Part of a small language model's weights: width 384, rotary positions.
MLP neurons of a small language model. Each row is named by its layer, matrix (down: output weights) and neuron, and shows model dimensions 128-255. Each number is 500 + 40 x the weight over its row's rms, rounded and kept within 0 to 999. Numbers have three digits each. A neuron's up and down rows have the sign that makes its largest values positive.
A block is one neuron, or neurons of one layer that tend to fire together. After each block is what it responds to, as a language model described it from the Wikipedia text at the highest values.

L6.down33:510429523496468500501490460460544487519512449426493502550535508568568478555427510448495578486487460528515438475466533462491593495438544513490473489475448456448551496541508445393572492444467468501495434547490462523485541503483529466553514539448431449459543498498465461521482525435465529557454549507582536443559563528494498505531449478475492487491480504498557491432479483448514486511594
L6.down72:499493485511449471577500505456576473491501578464510535503452490432498561465516512485522506508521542588475541519479452567507541467461464515492542483549520510510512463468501482451521581552465477468443481467518489462504505485462498544475424557501483553466545580493426521486520451539485530534477451426490522502482511534567506534474487521579495584508485538469534544458574516473579532536568
L6.down197:508499550568542483517493561506466454538536469518571494423505527509519487461458560518493525472558492514489476531473477515446523449510520516522496469568511452544464483495439476467514476485526475472467501522473511542440529457457501480479499470483525461517508405562497516567506516517488466489460510435599502433533551540527433468570494579471496517496483481559515508497576423557452550440510
L6.down391:446505507459494466486553504546473455490520521557514512572521480495488531485526477439481464475470497465494462452502526481467546503457375464443499458503471485495487445511508479548471530508546467458575448532487503482558542483529521488459526540498471438484518587537497539581497489474414494496479419484531442540517458492476490453491492540489409476550497447538440439473561459460487565500496
L6.down456:524494462561509500461510503550547490538511437499444477526520512537454494488494487484530508565460475410434520554524482578576500421531510508465519489469525474511536432551564545462459476440468469532493517500447525488612485575471520522516452496466518491502463470617421516517523553525528441521476584519500510443469490529552440465570480513451496502475545470582520486524476524465496450520577
L6.down480:447505528476464527516447579563447503485450527539550453500450528538448504442504498524477527507506558536539503507476469540424534524506516499532472472489562403462499493515491508586508468463536515495508490544468492576507517426468544550506486504502521499492453451565473470483566527512444506538462594478479497407463492523518491479500472488570502473482446543430437547412516505535539546559503
L6.down564:496593456524454483577462473467516452439492488487461471575450505477477459514491447499540504503513582520503471496529463444506460476534440489481494528468488496462520509547490459511496549463537490499414500469505485501532551538490553487497455431512576443535457457502502540441397514526526503491535475491483571475509518508505447406487430477500521541511519445565465409493566545467450448542456
L6.down726:509471509519501486458468503488517453502440535515507509568554511467497544466514492567525507520455485514533553459521487557562530525507534545522520579509452543554496431437509518500537526441500460474481472508590456512435519517468445498498466464458503483453458445532520471440547573504524560529484468611469510488508445489531459486544470423497433497428530550497535487463507447440493520511438
L6.down1006:475484490466424539576376505480493531469454489569499503534524475464558455540484476507521501503443487488499513381398527465557554481524476498464509460517508565467484502466523495480482463571509464454457477573524495509540452530493481483480613511588528539486471482551493515496457524464506534518533515535474428544525501487492550458537479423443530543526508499485496480485454517475558515595482
L6.down1014:463474503560482464440494648515511498462474544543464504473495457502443454547431473468514438487448478566548476519485498559513509568455472538524506528549538547523524455426541489497563426477475501495490430503503481490534479529520454460431478479501508527584528478486487559524507502526470516528451522533442499496502603506456529475463558479443512501518501555514453496596490518460537497466489
L6.down1102:497488453473531552559565430518511534496520523474446508540459468556549508488508542485494465502483509543498470522515497494480475557494495471499525524387453440531505462514449462504466562564473491507513481460501538426521515442458477484471492482405513545509492479510518440518530486537429511487566457479505443505465478529438481492539505474581496498504491486414413504460505486518559484415551
L6.down1168:471474459497449463416495455410489503512528489499464451507478532446541566529519465490522468472501524415503493414525476573481479443494420520489485492506464497462577430530415518472467549539497432416523459451503525588519522529463555534496562465493436542556525416504566472470515500522526545518573456469538476466520424503530478553458528481542484487495504559472455538484436491522423491577577
L6.down1233:498522520488556523518605521460527536508603440495549431401532578515558465441506460513474487563530517496514492487424551475516522523463477471596526502541476538578485527521515547498469424497553526486527553515507501450559448464502537418475525386524459506482485468536586518495499531519452464555473552558484504451448534438510483450613557505549442534538484462496482462536447558456596584551564
L6.down1237:510526518500483521499543510515502451453483532533500496497544594439536515449489534512431506477494537489574435470548490444520461555528528443442503501506451406491455478525534479534494456500515531578458498533513451573508545533483506624518524465434529534493558474530524561513521510474436482472452524472603497490497495538563469513468494520508510474482558520529491531540557484500486504558500
L6.down1445:517457558570448459497513545451515464511423556517484530410464514431461444506455481514441472488485544514510511441517486522521484445532507519488525467543520512508519437552524477482412555467497465438481539602480461477535516460494484498443529429546508460473491399510560540422472541514527491521596433499539558472547536597545419523517503518502510462464542537504492481531518541418462445506457
L6.down1527:525537449573527555501464478430455385526521554517572424520579558482430504534465520488528434442488535440463509544473538459474473501495554460493533511483583453508529459487511584456480604408439532522386534496461460484545486500455567524497494545525559482469619530490488529488590514480522469526509479466497518517515432481555468508489545477478465497486497496493523570565528448462481594500484
Responds to: Digits closing a score or win–loss record after an en dash in sports tables, like 3–3, 2–3 and 9–3, plus nearby cell separators and semicolons.

L4.down1332:522439529520462505566507568494514529515537508503531567503543462571507480526524508446505521536475439484530505518520543552497503538455517474541510517496440548466628474509498406509565490505493505484575582470495468468539466466495470550473508478515462507543484497464517522476444475541556505579478524412431506549503477464494467603499503432435567581550499543535440428576514478384520486454506
Responds to: Mostly the pipe cell separator right after a small number (often 0) mid-row in sports or election statistics tables, e.g. 0 |.

L6.down23:468526493548430528544500496520517516524525560507492439478497507532479449442456479482552528456502528521525527423515510504434482494516452513540482561529502459486445535474498560588510513477443474496436581568497497458471481507425542488497418445488464516571474488563553399498473603476492472522449533479473437523487507528499505460494533475443463546456426540497471432538509507533456551560494
L6.down121:508517538442489514578446482419489454496442622528570521506472502570461562511503492462501513530552539484478518488550501518475485543473574457509552531543490518540469503419521516588475517455460520554497495468465501462503489591545525531499504439516475493514516565489571447501491555531517500517469514514480493556474462421565533515482526475499466503459516528459471534510506441461506495508512
L6.down181:475555590546422570462502454465532523554545532491478499480465556551398528519545461499530432474516471463529494448590486518488472503535562502494523556541517458449464526532419500549429500491532468480500553496499505472489462534510520480552496451470554480489512483492518483487535506473543423508516470519522504507495494478491498475416449475515543564455503491485497537472483492535556512432455
L6.down318:572443498475524517465479593489429554509480504564461513518551521537524555512565462559477491519534512515519477410426529502512521476505509483457570523531502515504474503478495453497500509406526568465492516462467514511544574495480476520520462523491543519409464470434582442486496517506506492509520520489510488497492501555506525513511505468494529547456485571472547434530514482560504486477524
L6.down611:621537502484466538519582575548549438505436472547533447510469439434448529505528462492514531585449516483455507515473502493455449498474601529465432552442531534478465555513558447530473428554522437557482558466470486430454461456465539477545450526517543593506525551489539462501514447528472450543581524505528576470498513502517524483440520554486440515491483481484539537529522466469519495474547
L6.down651:508472525430469491519584528500487558470520460519553416516527541553515523452475511546539524491544528512396483481501556517428430583438488507542480425472484542492564463505525450483537487499491461485509521408520535508456513551490524533533540551535532513597424461457505540496554446461492509459489553532536476400549433517464495529488507531480515459512482485477537490508502403459406528458564
L6.down677:470486538469521560502481508404507443593503539508454539467494532510549487578448460462530502539549472532518496456524444564498556518478458529499579479553490528540563453563460493536484549436511522481355534477545447448534520470544533613479494519469446485487539476455482500518508522503453534500525519587526433526407540599458551483512484545538556425521503530502551516466487457508450565556529
L6.down701:475472551433501474533476501508422492461461567472479533579424449529497486524502529507521530526533542460472437514472424455509394505519520480545515542480505476495520520515492505541469593454512585490513506520493481546517543494436555542526492561471545545507547546515414548489522540523451523466484480586534455481475519561407527529538421573550476559483555501530436450463491547548530572561543
L6.down821:503518461489548509467415468540418554527566531476522512493502555546443448488518465450543520535532416443456542458459493471519547444515500490449482481466513466496515456480509570470488447447426526446480502477496509507455520428466521487405514508489423531455540554522546512509451526501539452481517534481468534484466505514534597520505433465487488398472472471514434488472467493489497528542485
L6.down884:450451569505465478540503561453488461464518581494491516498470457490443494478446407459510505522574527461521520488526449551447520433447525492434433476518502497481533387441505485507508525435474441453517506498525471506505461489446505493535446572552483487537489503442522548500471493527468447492545446480544521481498489500484507447435532516487536504494518567462522553553543513586428498523415
L6.down906:474478578396498519511500455502528468482532563438529524523510497521442587534505526447492522538501486523551470516442518475484480460473525496509550529483478456568458465531439474436417535531496502487555465549581521479464462508549556483505490513463533473426456495533511491462442493450437461548511561516470553473524458557594578447501498580484531501516524481495592558500487510473482500504532
L6.down1059:560465493610464516536510486478507487470497553489500515543510488491494451502421506527461536468541498468491496519548481499465533540510463509494535449491460499499505485513588464515541539472407449432450524465505463492500514518516502466519503591567544521540531530471496490449546509534496473508507437454571459457600492428559498474522537526435514495481457487478558497475587462535478487488540
L6.down1229:426508447587466555478474481557464566564496554529491543524505531526552502486540455513586550595557488551461547504471482433506579457514583459526470493457500544466465505457543488442481486505462585513462539509437473518528493509500527572510478514487512528483503520548536510485514438480435511525511462584494467465541499519516562540544495464562555504461531562484539488495543504503491485516486
L6.down1285:450485450576428510541488501563537537458492480474466524576486521497462517466552479519517504510551511491443506524567521505462535555507598497525465484465623489466424411460490446388530546556476486472505466461514526516500538468508564495484482503529530561537477406452472425439546423473487551417492404518519536426470441540507490486418561470487535508555494509569522475557508514490480430484429
L6.down1343:525498509500550566534491475465501459525500487514537463427474556494447534479585475521489490446527530458468475479442556554519523495512516414571479507466490501537559512503413538535454471453501531499550473404452545528459460545507530516515484543510497452464547431411466520519482473467505532522468441580473513478551486491563510526456453443539512573509487496512587493515462556522473474517500
L6.down1376:477454502516486479482455525461501539426459506450482420564503475504561480564525504453481568474533534456578537514489561589536576598490535510468510474445523463503493499501541520471511548476528474459513534529584518433486518488483519571531567476497435531521510519497569432532562539553489468424524523524530534482512432460496499499496539429483492474504456546446477496491511478448450541533556
Responds to: Month names inside full dates, after a day number, "in", "On", or a table pipe, e.g. 28 April 2018, also final year digits.

L4.down714:479481547483546553522543542532505486537461534534549480500584540514502516487466502451516530501552505478533491549411547556487474512456534456420517543521500524496537442492521515508470480516517477553416448508488495569476494546502522578444490468491418470489526505523501588534639552515406512413493529539504517531463483444543535525598527530469525511472533504543632507483514534526488481470475
Responds to: Single capital letters or short capital fragments starting a proper name or code, usually a surname or place after a first name, e.g. P in Prabhakar, S in Sentinel, St in Stallone.

L6.down70:451477495559505525453465405502524491535515438509475492495513527523443493539521421496443541544495437586498519489523517510588493486509501461523491530507524506527543478544489560543548447570516486479559525576578537512436495525532482526496520500455543537464483528534524485541478410430592451458524516569499439515486525508549493498558555452537487580508509517514485558411420477495537516519534
L6.down122:416497558491506554515428510473490456418556491498509512497555491535469520473534496467463540554448505484506508456522494544526482488541511560461548544413514455546564502510518499552534457542506522461505509460549455519529484531478510507461501494524516538439473515521521480579497475539561487519467500486403521474623436511577477567503483487512566447511569475535513482518497597436530497499536
L6.down178:472460573473545505468443455531503505501446493475556504504481531598525538428449578419542461524458522524547492547511507560528501543443510482433486567468463438522539505511523493547468480497534496471504501499437462541502481470533491516454479499516492441403493565496579490593574486447509439484498504514441481481508509477510516509506540472532530458481470546513415523475509493509454447475530
L6.down258:540519531542495468526584500480465567493501534498463463456496501484504460487484518441503468600431531619492535509493525517431514527488487481510462427514493461499525561490521466564508493528514556473553547497534491546412522507454425548441445500414534533494503537509483462522526482503534468563525472491496448574561509489509513503467524529407470505482480517454459522508467530486456470456492
L6.down265:490540446459468499545534528483446564477487465576442545482422480567524446497483514531499440424563500527439525504519521526439505528524464479459482533443465566437544504500474476557548472506492560495508482433517416506507495468423456516498527487552482430524434530435480500506473473483395526529515478429444481458460508508546519537375522424537384501533442530478548522513481401546536520489435
L6.down439:490549489506532560445497562603438570459507481551501521505487583529509503499525405530423474521541531514519506528505530473401482463457536434551450494504436500510456435436464505434507537515536487516559567504456439482489428489451464546512497455451503494471513526423452539561456410486555515521501509459530500482526451499547461544470471555489483525477515516475530514546498510491587527503450
L6.down462:478509487420583529470447486598497458483503482541464491479483546446521527456505552465542501479480546467566477486623538505527535498579541504494491491494469546511468421473598521522522536531486607482461471485510530526508480453587506400535469556502521553446449589518533548468420538515540496483462457549509479533483520516543509537502488526520535484449542462508503469546559513532563520514546
L6.down773:511535520465506523524501432514414597485507577517542494538497528474593497468522440468503474590491493488551528637507434504509492596512513541495606509511491516501528486453510567515561492451475572491561526501499536478489456591542546487485471512495495512413438500524540470486508489474511511523519505542492451540465416456538531450524460510490495466403485413463519550462452546548469504498484
L6.down811:492489418521503498474493479489557483487531641514542466475495501484470456568527468507521462483518472502519376491525497519464521496584502439526467479489448477431589463531506502508573517486520473499519519523480501493480453474474459448452508500539505491524475447481491490552542361480547463456480513420427480502556444449524462570490501493533523540500472496519516550494518593508473438500489
L6.down825:468529472528469519461455515591512546507537540525530502478510522498464530445491484537479447557510495464462477523540491567512455536501545488499490432467449452577523458517549518595546336523514505489529465532508488512471423508511511521515503510542532457480412545468467471534474530355552461475468441518496452491460526546489592522538521496554523513448445509508453466388489551497489533505563
L6.down930:449535477493484455535519519484508490533537545509440466502503474559488496465490524482519490539452509512486528490514535403470450503470528447563416491534449527537471500499527459476532442550516469487548470517471433453601478513485460482594528557439498528481381526463551470477541509449501559490449505469424480545462489507455559460475559487559476505520421450501507495431476450473511472515499
L6.down1027:505509481593471539538450519561450525504534548492540470468451542478533472464476520519524443546485473467534511522449431516496490515508472430534542487509451502451468518562452583489598473539501490536535529518487517441441480514531468454583471546549500464489493497484539549529461427448534424470521408458472499479512572494516487535502551484455497524547479481497465567483491518499540483465487
L6.down1175:521458491581511499536547522506554469500549534514511486454457484500479524464496488452548453523458524511462551475558496404534395518569446520549443475487476491470521537473506424480474519521534465491521501533487583473503526501516450534581535519529479481518434453495545536546489518551472560487492532496502481481497529452437512480519562515529482600494465454546504520475543558515494517487466
L6.down1300:479530407524487496455450457461489536520512500461505486553464574420490572489554502468480422463428478478471480483509511345531543541444533472508532478483466498495549462548483506505525448552457491538450410539450486446518497566491408504486527560473451496434527493467535469475411484437535581483405524522510526464534531450538494496503501533497542546495444520510456491563478491491535518521499
L6.down1409:445484462537581484414528494486458458473493486556477465423533506483443551512435521522493480546443513515519472512506513488470499518501428509481489456537572492494518476511516460585533460473459500472556546519483481444612433490585523491457501562468483534442520519522482492538563583506438501516481557504443475549524498488427478478545476558572479507497483465566466562462432505466480511429566
L6.down1425:542473535495478478554541560514458520580433578434442509433464595524478518569556472524487485533534539492522543529522549486507508499495530502497515467508530477461575581527506509487485420490493483521432496538482493470458483538476437463580428532585520514485471491527494476482504489513535466432501455478518472604509545459528521449471482460458485514433449475488412573533520454500522523499512
Responds to: First word piece of capitalized proper names, mostly places, people or teams starting with S, such as St (Asaph), San (Francisco), Sh(usha), and the period in St.

L3.down725:494498439535443525405500462512493474433537545505522482529546514542581509458543475566496461427498491527469468429518490407434492536428475538505555528513466473535419458483462561583534547496496462549504482520477508551556506542487557524490526510527460476471486465514552508497412598486561514558522495484489561430435506507506480546490502485468467499511552523577516459580504521436479564517467
L3.down841:517450475478483478484538508531507457462443580508481545532530490540507507506561390520460528510504482520472533501496507530478545577489517440489421462556481543499519511475494459524528548540554510425593448547558475472486469498454578489576489495523526454513453526480525501495490532458443520554546495516430546625502429417487484503499486486424540529531479472475492488482510523491539492444523
L3.down869:452493421440433556530531490505460526508459563528484490507536515548533559511524561569430476507413486539536526475451501467488497524469516506471533480497559540513567493433484427539468571508531523575446508503476531553465495510544562545386449504500514521523408479517484538460487587466502498581526523468538555548474480414501470518524489533488510579414567556464542529470504512531492482526497
L3.down1068:476401483526524502465474498533588547514562538502455454511582426460598528533560464456463497488476503536491456519475504446509582484455439502537499571517539539464412524464478492531500496589558525516511425467521525473530547494471457516498526568517538439496453526486516548527489526495479559556458551542530439515538525442505442523473512492473462529509462516530497467576521519492547560471516
Responds to: Final digit of a four-digit year, as in 199|0 or 201|6, and country or place names after in, of or a comma, such as Cuba, Italy, Afghanistan.

L4.down1224:421549502514524490580512473550588524578483554459460521509422477491527444491544474497481473517500523510523531560367516505511465467463483487489526558547569448435514485534518561486476521473581526489447461476520506467533505484457529485480462427579541509465469525510595567536431404474474520485532527466532620446451492444429500470525491485527435518479524470529472460568515478457528499533493
Responds to: The word or piece right after a number, mostly month names or commas in dates, e.g. 28 October, March 8, 2004.

L3.down112:515441464512438480517571487471544540557489427483479487430573526560453489530482462544504514503476520425525499514459473522495477478469508526506570461581494560494507424447462547408488535499497508525544517444511511429452461538486458423447505516560459512487526454540514467470479514530537430582499509590413484472533557491437501459505437484466478525584433531518504468459495549569531501462472
L3.down164:514495458427475518457449521480465508567515506537548473492465428494570496477547450483511432481432552446430508459500473528574519484565495505495529518569522562492570470495484463486493477489483459435498527487568439479540484521509584508545536489532479491478558487540575481568455417440478506560494539537459558533442499592515474471523508495505479465573468481504509434456408549548532465487543
L3.down356:489448463511491474504477476458516492512491498547518425467493475564440475519525457527522551477479496482466429515483456403418463503587482414453576377450502559530511521479529475561533525519519395561573490503517568441514426602455468492509524475542473471512502524494499438456513476515548515468531503518500449547488511501540606550458553459488492465488453538443513460477439531601474549507456
L3.down1526:513509506523502489481449508489548568581498527447521493527505464460492515513542529466504513479477493508481489478556507518499582566483490499516495541476499512440510488521511464490506597477502488464511472512505515468508457447456431464481532502511451513505515493554493508496449424451418490502476516547484456568498535475428592495442545533431534510572526550478447432466523540528547519527520
Responds to: Single digits closing a sports score or record after an en dash, such as 4–5, 7–5, 2–1, often in table cells before a pipe; weaker in other numeric table cells.

L6.down185:418503483510503506496496463494570480456494524527485461434544478544512467506559616576509478486473501488480477522483591459512516532485536500544488482505518452513522467557489493480532508421451452558482510518442505505515391592529511472513554578480466571532515376542482545491499517535483505399448415479478513462542495445523474504471471509493479496459476539504508463511516508519502559527484
L6.down293:568475504454514545448555501515491453495521442521522540544493461518499502481537427481542426476524533434520489554488474473482471497525538413453473581432491525467464511533487568442503496461498485534404497472544472522544501470522514525500434500443525523562480514473459515513468509476504612533465498459538584527530523538613522522515483477487519551530505493555551559537497525508524505526482
L6.down624:472435486503501442390413507470564514530497482490517564538508499494428507499401499507498437501517490467460514565617481504550518490557529481574469531551518500482499481502458543435437450497523584563483474489514521420476498546513514530589495529440502488464489455484470469420524457417536510523464438574550457556473560555531508476480498494497569506450460559557494490502517515511484537550502
L6.down642:431471506526545545443411552511497503469431436459581563456527471465487527529530489430504457551542493465537433493487505509555492513513447468517479483591467509454513505550506577558453461498497504474492498475483497464466521503485551472487513500510549482476491487497398538453523527479528523491542457436567509480489497545526419542504424444506548449447525448501530523571431469517509490455436
L6.down692:473465514515487483518509488520513455484483489495484463525482580548485486514472461441500466474483570488490487498527505493494499599525514481545484406438442487466499482531510564520493433473547487484511500470520504522524474470457574496434494551485479505534478432550538560520527551475473523561494508495479561536530499513550505471433514515510539570493506588533541545537498468527542578467434
L6.down745:528501591474565545404467494540531463437464487487518466425547502477503510463452484489560517530499519521523499490531502433515540478472515504509529433471427497464531484516538450457513481544519580503441449472548496482461560539501398548492554542527478554539463580497485501532512501521480503551588488507496478557478472524580496473470555446493456449513463434576460512568501490476513421562545
L6.down755:478522458514517504535554514577450532521518470460463517548516470467455476522535599513446501516450505483489501468499462436461489492502551518505553515419528535499562537497493586492499521490454474440543525501419474538504472510576447529519469532518475529515535501468486495466527455429486545534529439506475402483550519505432486529506490540513541513484511579513564470510560535541536572530526
L6.down845:472447435493499533444544575504443437544477564499471527529528460541507444592486519451475475509552544513510515506548552449502458530481495482431479505546547548479447487452475498470561551484495490587407496452500417462564515480491491459526518528509501510481567521467569520504477548526470513528489562547528514518492480488521422453522526533493538488430485506546469506524474478523522432508500
L6.down1117:463462527540479557455480463580507510528528539526543454565439502518486560469513561490508506535511504505551505555530526432491472465461458547528539555517478453557468512537501540553459525454451487563455478460560468487476461458600485547462388468493499451495479539452495408533527472523526553488466560451503428515527499469442422485452555543461496487491485511531480503545551467494491566502491
L6.down1307:477473506502458550483468456483466453424510414423498534465428528439543459477533520516408553569510448522518556529451492474469555456544567461484545514466493471516408516492513456488555483497448548501515540556514475454525509491459520547532510511497519531512507486527566445456510460458562543430468506498574484542416537512477481458525492535485470484567521467531492531475565429503413462518531
L6.down1342:423502582482490499504548551529544445575415500502490462514504496461490482526525510511523533529486466453478595560535485524477533538563607537454532564497599436489585518473541494491507504482438571521467542564504492455511528529541521449512545556448497501453477506497514478426559472552513521422507502531462465498462486528475506539486513505481523459593470426521507541508550380530525446539542
L6.down1345:481503507494508472515483464494536453594527513522544531538568465542551484536555533509544469483549537456484508565496489480454474485479544514480455553477466529471525481533504495451507474476499430462478405514489497484526476534534486512478448532521458552561513520503495564450482508559572533468528543547553522464460563528511477488586458538522535480473520493503482503475509498493514502479508
L6.down1412:442475497609520465495494494545467442502520518438550548540471485445460413490551465488538564457446573511499508479511419471477462473473489510509588478509469551458520548509533461520546473514468551507520516460422540548470555416490493483525445528494510539570562504513560517522444495491495552505480481468485565544532480601510549511564570425392420494498513517559523507508492518525501421523478
L6.down1414:546444429441543516480505538508574470504471548574520563529450493490471484495477444466526466458468492445533460435588601370468517547517529447496471580484508485464571522548527536491519416442499537506519490450536480480550509435513490499506446543476491572513519508466518518489498536518522518514482520437533540502515471511540475483471464509516503495515567456563562515509539440505521484513541
L6.down1438:450503424420518442452569463513494443578478509503459519452569515447576525500462511458477563435506533499443494468415548516463460416506556503458448547458493572437484458514517510431531516501610473484518576551503516455513496509483506475499486471506508556525550569509533570459460487507516622502516498463558517551501496501489431526497463516473453457511516448567539498551463457492567443556531
L6.down1500:439452430482484529557490454575514420452472472505454478527503427504464497487521470475537523435469516424473535446494534458473455505527533504496545486437530474498485531429650510441547541600487488518489450524504501532515568506551426532459500506456474561513551587453475536516511515462484545540529490592541479465474534531481538510513530508525561516457490522470561549486505521548548477518517
Responds to: Names of cities, countries, states and ethnic or national adjectives, often in lists, tables or after a comma, such as Seoul, Syria, African.

L4.down105:511523544464555578467483504479514494500543525444499453445477484494512521525456510514564526475508548601427568530371474505447572474447488489571538544504467502495551551495521491481498496507558546453493438501505492583530507522478415492464441560474502500550501503484505510555457521574457556532493471551436469494576519510496521478464488511467494472435522505506530503479564486495519532493503
Responds to: Nationality adjectives and place names, often after the, a, in or a table pipe, such as Syrian, English, Philadelphia, Quebec.

L3.down320:541479515471513471554530492423470473479462560495575463526521523541616545452520533503423494518469479545423481402508569537476506561517525462530433516541534493491553449507511414510482538527492506450487496528508521534445532491530515542493517510517473507502477497466511441547487524456491499464507506500518532525509527450557450483484508480478509557491555527419638583533536477491403449533498
L3.down750:516492548480477472514506472496532564523495521509523501523486442550465519542518494486528562524565497458398497549435535463449522471521490477473525535454492531512485476431479525437513574527471486518445508503496473514486520503522426558526505511545543468530436519503543522464493455488519580468533479547455557529510563489453558445501511532434466496476535536509519473516553454535419452489560
L3.down897:511538481516545444522560440499583515481489511456519501461550507430491516564514511442534496469523441492481518575556550463538553465443494501526461501506441481426489489519438477519465512542479481495430454557549534506512451502514563452542547524537522418459518471420473518563487462534579538501448553434494516548517529518555474531465466466569517519503501557501571499520566485450467434544454
L3.down1460:488489480531575552559502470567516572470542444505458528436496414475420530483536575488514501544524502509519433524477537439550574520473506523523487443514463545441538421522512447542472506446496542446496477508488504561453489463497528493483489603437485496518478473501483481484547460515441573576450455497455545493510539503468414495520485486498519476416563555500462477534544465542513478536548
Responds to: Month name tokens inside dates, usually after a day number or "in"/"on" and before a year, as in "on 23 March 1944", "in February 1958", "Release date: January 25".

L3.down121:505512487447556468607522524511487510545535497461540546424513481470509477507482574500495466523522553429526514523439577494513547581450564416460524558470525550533532457506516476492524593475507529475494468478482460517557472513498539433455473488506536503455419449510469486532480421521480475501485442518543562516524487440475457482535467498505512552466578530486495512507529485497481429465498
L3.down738:524553522479483512531547554445562493521508526487444461514519517510497479497472540529512514525459496476546451480417481514471493499536494503438472586549581507474530545514461544430545511484490454514495473431492479531450485569571468473492488502472486547495441407493485564597446550480488478506510550501454480516499488489502481488554527518536514488542523465484535438484590528541529398526572
L3.down795:484549441519545504545512514480491482520429473503492505435519532515461515512508535520484444482477526482552457511485543500497443504456526470533508554530558571455527438456529441477488558504480513542500436514448506538527429517490452509545456512546492552416465476443539483538434559490510495482429486476485558508577499488487481468605535517504453492526581521465511492519553591451536547461518
L3.down1029:497564473509464466544513531522509462535471500472440513498487517483448452517539566497431566414472554560544533458503530476448559583523450492427470542491565465471462462437479555479452540488523515557516356498427530525559465477498489433483456547516581582482529482465460500536544493522471517506502452538494522493501454471434526485504475487501512455460510591514532491457537463461525504493430
Responds to: Single capital-letter tokens starting a surname or middle initial after a first name, mostly in name lists and tables, e.g. Dennis S(anchez), Robert S., Charles M.